config.toml
num_hidden_layers = 14
hidden_size = 192
num_attention_heads = 4
num_key_value_heads = 4
head_dim = 32
intermediate_size = 512
vocab_size = 32000
hidden_act = "swiglu"
norm = "rmsnorm"
norm_place = "pre"
norm_eps = 1e-05
positions = "rope"
rope_theta = 10000.0
rope_fraction = 1.0
qk_norm = false
attn_scale = 0.177
bias = "none"
tie_word_embeddings = false
parallel_block = false
init = "trunc"
init_std_qkv = 0.0381
init_std_o = 0.00882
init_std_up = 0.0381
init_std_down = 0.00441
optimizer = "muon_variant"
learning_rate = 0.0111
lr_mult_o = 4.0
beta1 = 0.93
lr_head = 0.0104
max_grad_norm = 1.0
warmup_steps = 200
schedule = "wsd"
decay_fraction = 0.889
decay_shape = "cos"
final_lr_fraction = 0.0
batch_tokens = 131072
max_seq_len = 512
doc_mask = true
z_loss = 1e-05
train_tokens = 831800000
max_steps = 6347
dataset = "wikipedia_en"
MLP neurons of a small language model. Each row is named by its layer, matrix (gate and up: input weights; down: output weights) and neuron, and shows model dimensions 0-191. Each number is 128 + 24 x the weight over its row's rms, rounded and kept within 0 to 255. Numbers have three digits each. A neuron's up and down rows have the sign that makes its largest values positive.
After each neuron's rows, "fires before" lists the tokens most often just after its 100 highest values on Wikipedia text that the model never trained on; "fires on" lists the tokens most often at its 100 highest values on Wikipedia text that the model never trained on.

L2.gate195:143098146130154109160150103097161131141142147139177117147100135123103117138157136088122095146127100135137154118111176077089145103126085124128129095108104162144085152111098108118100147113128163150125129151131141099134120112092120154144162158158130125136140114116158120123133097150112115132092145178125110083128169158143120139144092157147139136129116124165161138139078084116150141173142129097126146072159124120140127134141127126128132156156129132142134150106166141162108109146090134155152133138130155149180159119104122113150150113145122101072170161095097155110130089123162064118
L2.up195:137122130066131118168161128130145158144129148144164142121140133126122132094183102101105116119146108118142141134099128085135132140135122110146179108098049125155103147097148134088130124136140135122109133151157090140138129114102150142142170088137090183154117119157146133107112151126127150145095142126085169158138159138162121142157115125153137130102103166121133143150094111123096105134134098144128096149139154123120106174194120100125136140095190092093135162122114137160156100134136131117137126110164193142141123112137120092146136164161130128092138136123122133101143109173154141139
L2.down195:139130142097135135108072097116119138151117126142138111132123121108097172094115123120122117167149107106110155133136172125140124102156132126112108117137102135144160137143136112111140109155063135123101121114133127159076165109103088098119111111175146105145168133188116126146162125173128111132134147136157129137109132153155114128177146184152096117134112116150166141127142079123137099152138104148170161157119148117130132132120157148117151134096113113150148167107159146159138110183128141115191133127135109190164156171117133140144130134173150129092126144111071137140097117139159147110
fires before: "-", "|", "\n"
fires on: "\n"

L11.gate414:130131140134115115141153176162144187109106112182138181119116121115163117171137111121135139141120147149128113124112134115134104137148106140115158110121159156120122168139177131131132146087174071134140156067105140099115130170167144108092171168127136141142129173135123116105126129109135104141103112119146086158089166130108131111171140135094098086173150102111084154146109105151127135101159144134135172140132153161107165130125140108163148089098116148142126156140108174111122111145119092129114125126135125123119151099137127110157069127138132127101126084134107133144122108095156117101
L11.up414:097143159109136110147148148143117108115084126173119123105139127142101123138143093113123145105133213179129114135153118133140118111134118159139136143112116131136147089141173162162127160124164115136101101119117157147132100164171100123081155120101135131134122085123132122146161108147093121145061110157106144105091117121117122091130163141145142091122119094158082155137134140145088088160174107141100102108150107156122145120105159122111132141144120161113128095120142140128090123144119151144131124141152079170115122159121136167169150136127138190116129092132084147112131141150100159134
L11.down414:144111154107104167123153121128111101115100166145138132123155128119155129165179129106135130129144145129109132157116112145182158123133115119162129099147083113160123126129117092162184121130137096080100151135123147124146145124113164105089145157093160133093182117140139131159115131104093130095120046136128142125091136145116107111105127133158124073118080105110131075122104122167144164158117164152120136109117140141104143086152149111192152112121152110143120138129137133131126110110143132104096129096099155157135131134113132163129127114166188133146086139142122159135136141098117105095
fires before: " by", " in", " a"
fires on: "ed", " directed", "\"", " is", "voiced", " produced"

L3.gate479:124117084204149161091119133144119137107165118065091137103089119122133138106118132139133113119105121165137154128124153156084132181125159166153113132181122095103161109149141131144128148138115123137135100096084160104075139140127157148149107173142122115134089154156107117111137105129110090093175110150150121165108133118118155131118166126145134085140115132135105126110109144146130141103173120120092114113139119159128133132182093110106123109078136151137136130168108165148121126145107098157076136145180100125134128122149084122106108129131127141124145137164131168112127090133121129127
L3.up479:084104100098142147135130150151150131121149127090123146127122148149115108130113107122093153118151145146138139181108146124140095158129114158126125144180188119141128121173151135147130129132100095137159086124139129156081162098132123170133130130118102124148082122163103099122145084147165158101098110098176103164094141135085131115163127122154138124138121172101117135117113161135156149124161114123052131141124121128100096137101107124121122100092124085135168118118120159136121100142092080129099123140158132097140126171095105140145076110125104162112126150118125130084126133139146141170
L3.down479:141112112114146165121095146155141132119099137092154176163128151125111103107106120144141159116167128108158105120139160146129117152136122122141116125137124087112157097139143096159090106117116151178095121124116177145120149102145134141152097119156121139136111195166126132172168151142157124157134081134132134108125144136133152107141131138113134109134135121121073118114138132126151095088160125113110150132147107151106070171135062128105121100116103133179133115146081146137120135118083172132102078109132101146122157166175126129148123130146156159120145125162133122106137067120156118093
fires before: "\n", "-", " "
fires on: "\n", " |"

L6.gate315:172146076133104154167119099135118093139088163148139130121144144160135075146138125130166092054153081160151128175141124125148142131155096110129125134109159118104136127128151149127134132091108136129124126089129143100140150157142102180130107094131120118111131164119134136099158089123123125145164150118134095095078133110155126099112158136127179126152167099110132110113125092143152134141129140128139121080114140123156118156142109125122147086059096148099119090134137109123109140141128167096086119122119144130129134139153086181096144120163141158144151150125114107094118111117151163145
L6.up315:126168074102072123169150128100116086133111160152115125133082122120135051126143107147168110109122093123166114134115103120162121113165177187114142116142148125137135121132155100155113175091127105120112105116142121122089158129128086177165120095151116109120118143136122168137129094139133097122121111108142095154142122131144126115101113157122150116121111149129122122093124121096140113115131140153119093086100122161167116171134104126108129114099145160086158121097130118115067134151098148101122125147153090148126143147143115159142111165121114137122127088138122109080124145101137179132
L6.down315:075121134101147117135140110145093154115162162118114173091122153117155142125147106135086123150125132135152138123158095142147118085123142132138113163136145125140135100129084090163144165112062123146105121138151099162139166113154139146104136121109178129100126135165135125103145164144136148145146151083135149124115151155083118124084139122152134133154113164120147103091116116138126172123149122132127132067122132158207132145101155123116140133132092074106146177119114121113157116154077117143128070128110090161123185131133105112121122129113143137111111147114124136093114125107115111106
fires before: "\n", "==", "I", "The"
fires on: "\n", " \""

L11.gate461:123143149158116116123131128135111108107107144120123124150160117101112085130116095132130106152130100139154156131148180107125095171077134144163082125164148146150149099163115145112130118175102190165129124129126135109132152099124125132112142155080131123188123120124146169142111142128146162104149138091123143102104084143136125121096117125155154084141135085112104120092185125139104129054134123115125122101132125097164128150147085147091104113126113144114109113131094139120153110106090109129130109087175092136169147153126142116112158114129115136149130099166146144112094134138162181139
L11.up461:151131125150128107097159104169095151126137117134133126086128115117127140118126132115123124101164151148135117132138132092151131106171107168138112122169164171105102098159129127113145087161110102109103132113100155113133115091140087106089113077168134107096143096121112143138107149181108142151119192122103119145167137126162079157114229138129149071166147147134104120110157143108173147136169112136123123120126079138125134127132110113106111154139126116144140132114160153132157128125130125117152146087153112110134121131137147162107151139135130114139131143149137147178137160129108172155
L11.down461:103159139152150110131124139148156138135119140074110132161140117129160110162152111131128106117079083137067089137120160136140113168119137128087128149143114143150098174107103152148131141136137111126162129149145147147124039144143126112129156148129099174139074119151136104121124137101136128094122149116114091134109101122159132123132103106125151119123098120168170130181137166109120130102127158103140131183135140106128109115145085184160111146151138111147102118147133098152149110085173132081146122143137154130137137130088121125128142121092154148118109148155105127138114123159186144158
fires before: "\n"
fires on: "\n", "=="

L2.gate31:129106127154120148130095124119149141115113169135105136090143156112136142147089099151138161104086123142124143169139101110153116138135183170149118105126168127092147117151093116128141120113121135140157141101107150092107137130120145108139110110134126119156139151132113157106111169111113123107140150129111180149121141132179116140136093145133131134115148178161151155105159166078118176102139123098130135097131127137157131128141142146094096181121151076102130153097136180111093107125113116161124119133121093132125144175143133152057111115140105121151135134133107061180119131158137074149
L2.up31:153129090159138158120117140101120140107137109103105123111125147137148121110090116103145126132098141131130097150088133119138105120145174129137129115176150147111141123103085118150141131098115166148142119113118146138101122136115104101144099121147150071117144156162097186116143138104126110119172159154126158214111147152209149131112099126154139175149119129156118127097104131134123165099126076133098135107131101133131164095108109117098099144151099107079095157131138162151100093141105111158117122144150110125102134132130144162077118132119143129118069144120122141180148134142124122136
L2.down31:072131109083116158141145115122105121134135105141140152094129130124127152134111143147097106144090129120115092159112101124111125100140118171139101080127150132144112126106071105157113123151101154144138157055174151083160123108141142163159147104122120158120109126143142141082101167143078128096132116116127144117133155106129091151110103096113125130101129149143107167122137143110166161097129121155113123094070133106179163099129120119109113120131174108134153159130115172116129102149084115133101105146135122111134160119148157104093106109071128122161127154141083113112135161134140120150
fires before: "\n", "|", "-"
fires on: "\n", ":"

L6.gate480:126135123132127127120118141166121124131122171119185140098140094139130127101106105142112121135153141144102154154164152097126157144113134104149121154108174123140188118131089047161123116118120114138126124130094161144097109119156136127104186115118125139115155156102117120166126128144171125111155086099125106128130119153166135133114119124153137104139128095115123092096141140149140108126192138109129181121132106121121140130184121094112131173117090146139161163179096144166136153088104131153153109119114114150133111150144156119121113160113155127129171111156138181118101161135180149119
L6.up480:177104110140155126164096135101145159120133147119153140140159119147098091152140106105123184134142134122155149118141139129155183130137079133151094145114099107153142159146095102163147092082105156151110126092091165149087130146123099119115182111157155134117145123138113160134147110148174153122151127122136103126128129108111164139121143127131143072112151182123121104101140130127105123112176144114088103144098137110103132119159122150108123128068100100133177132103139114152130135101115142154101143137144116090113100124161150172110158133128182134165157118114114176148114118141156118126
L6.down480:087150145158125140124132067180110121147145153139096134144129123094129136100122098143152125119199125117104164121165120173143162148128136115091164110153129141076093130181140138102155121112125147127111124143152132102101178146164152150132134098116109101092146140177174157127127115125143163150100148140117137127144113132143117132150155100110093105110123138107064145130111101113156151098114154143123154115099139130098169130085112142126114112159084110135108168132149127105138103111107105088124129109149122091111178143174099127088159105136117115133144139146124158148101105121114125154
fires before: "\n"
fires on: "==", " ==", "'"

L6.gate180:091118127165135156140113116103131130122172107136115158146128149120136159100127111141077081142118134094103129155156149089138153106150097094167157126149111132164114117179115166159158141154123139108109148114125150092138121111110102162155123104103130151071128132146137130117106137113140122097126130146146150179136142115145115152139119147124128120113113143145175128128098128116153166114160123157105092073130152130150155127088117141153105174154157140147121147104098149169119138153088157119107125138107100135137142147178116158104128095194139161149132156090069133154161100159103133126
L6.up180:098118189106121126149165120129155126118127125151092135123152116127128144171162119155139082110094163142122141124134109124079166114161103101113121153121135130137116168108133128149126138177141101129139103117154112137123069113116088107168136130166078096099125120169107118091125123089125172093079165118099136161139138101130111142117089094153127165110125151175126152121108120175103146141164119180111137168101119099139187130115150118125112081132122121097114123120138109165139123168166091084153147122129115121164106135144129096135121106147144106125165116124119140115141145130150122144
L6.down180:155118124138115110100122123139147117140174121155129167128139091138104180140147109110129167075108224131119124126125130103109156150104106117137139079137117125135171174113122131135116126143183119114099166107084115133108111103149093098117164121130128177127116143104124151149149136157112122156136120133086113125097158126120139128138101169181124097139131121108140123154130102121115130157115100123144155141150163147068148135140144140098150107094118146113100114110118127141151117085107139106122126152106159112116073058111122159110113120108113146119129150110102113111091085163134104136
fires before: "|", "|---|---|", "|---|---|---|"
fires on: "\n"

L2.gate186:099125116166084123109113135119113084086121149102091103131144126162107148136132101120123109110166142139160108181124161107157095121143116062110148080154204117132129117152091128154134142101106126137097132161104118137105161147164098171127138123111098139146154141140090143112117143118112130075160111133130164114096128126169107097117117152138142094103149078138129155116132089113127148122122132147128154160139138135128121142137086113112139134125207091110129122120132149080100147141109112167113102093169138160134122147131106113084145138146113142115161160118125131131078134121118136129
L2.up186:193094119147130143136161119106117143098151143130139109118139146170141152145104140184136084097163146107167128150090107184182120138142081088119114145157135087114097126102189099117137132094151159119148156116143148148077147139109106141162108157127109117110119117117097109135153111127144170120122138136135148156101127117125156110119146128099143120156102129096133120112103116092117149139144110123108155121130116105158130142139130154151130128113094132155119137126123148050099146169114077122094129111137116145135144144145130150106108183123132099114089155158109116127091153173152095144
L2.down186:108099118127150165127177101159112111123138142092129167151144142120145092087154116118116169110112149147134093089131095143119126106146124135136142140142089087138104126130093141147140155121121162130137091131142110130149107085139156136132123136102156110144089145159140126131124092166170115175094137115130103115096137091122131139154134098154131141098130154136076098109132166149174117094200150072105110065106179160123144121109102105147148095120101157160146181150134137152104097125158137103132137154133180143121112119162131127143126117114143106167127145144151114126112111150126132147
fires before: "\n"
fires on: "\n"

L2.gate59:077132081113120112123142143080154115063121116094118136130105096146130106103145157128120176136052063113099128087110103113119121134166133145123182117118111130101096162113121116119126137179116158131085130151132140129124178135122149152185078115134135121131134113155165164119134146143114106078103117129102122121118130142172118138125124116107146141116075101196103123119157125132136127109147128107158111142117138134146141125152147119091149153102158146138143154155092139153127109119135159116158103124144097116141138128103092125132147100130120101109114133136102123096107140155109106179
L2.up59:074129088116109082190145141114164125109120118104154106107089137127124128107098135122110146118114093149092149143137115135126157146143083142147161125121059116099074176116145107131109150165100080139109135119133095150102159139123140132155104144158135141120095100145138114122145118098095112109120108123094140141120156145155108143095131117157154129117088143151087121108099146114115085141148065109125119156130152157142123104146098101104105188109130153075116172152116161150131101124097126152132102155086159125130142136129120127162130148127148133123103133122138152106127119119091139170
L2.down59:164100160132127155076072149130157160098138187130151111102081151104128132148120137091116120122155119133167146139135138120144120112146130142139163102140154116108160119135131131175124177120140179149135127132134156092140155106093171157153132127138136137129161121149151113133132162166160137105120111126104116130111167152109147169126099141122130144156140118103148148089132105144148103077107113143138181131108083129183174126110122118090144150131136111150161138099099122159161134155143110133176100101125075162158163177154138150145125127135121124160153140136107121129138124098153140152
fires before: "-", "|", "\n", " ", " |"
fires on: "\n", " place"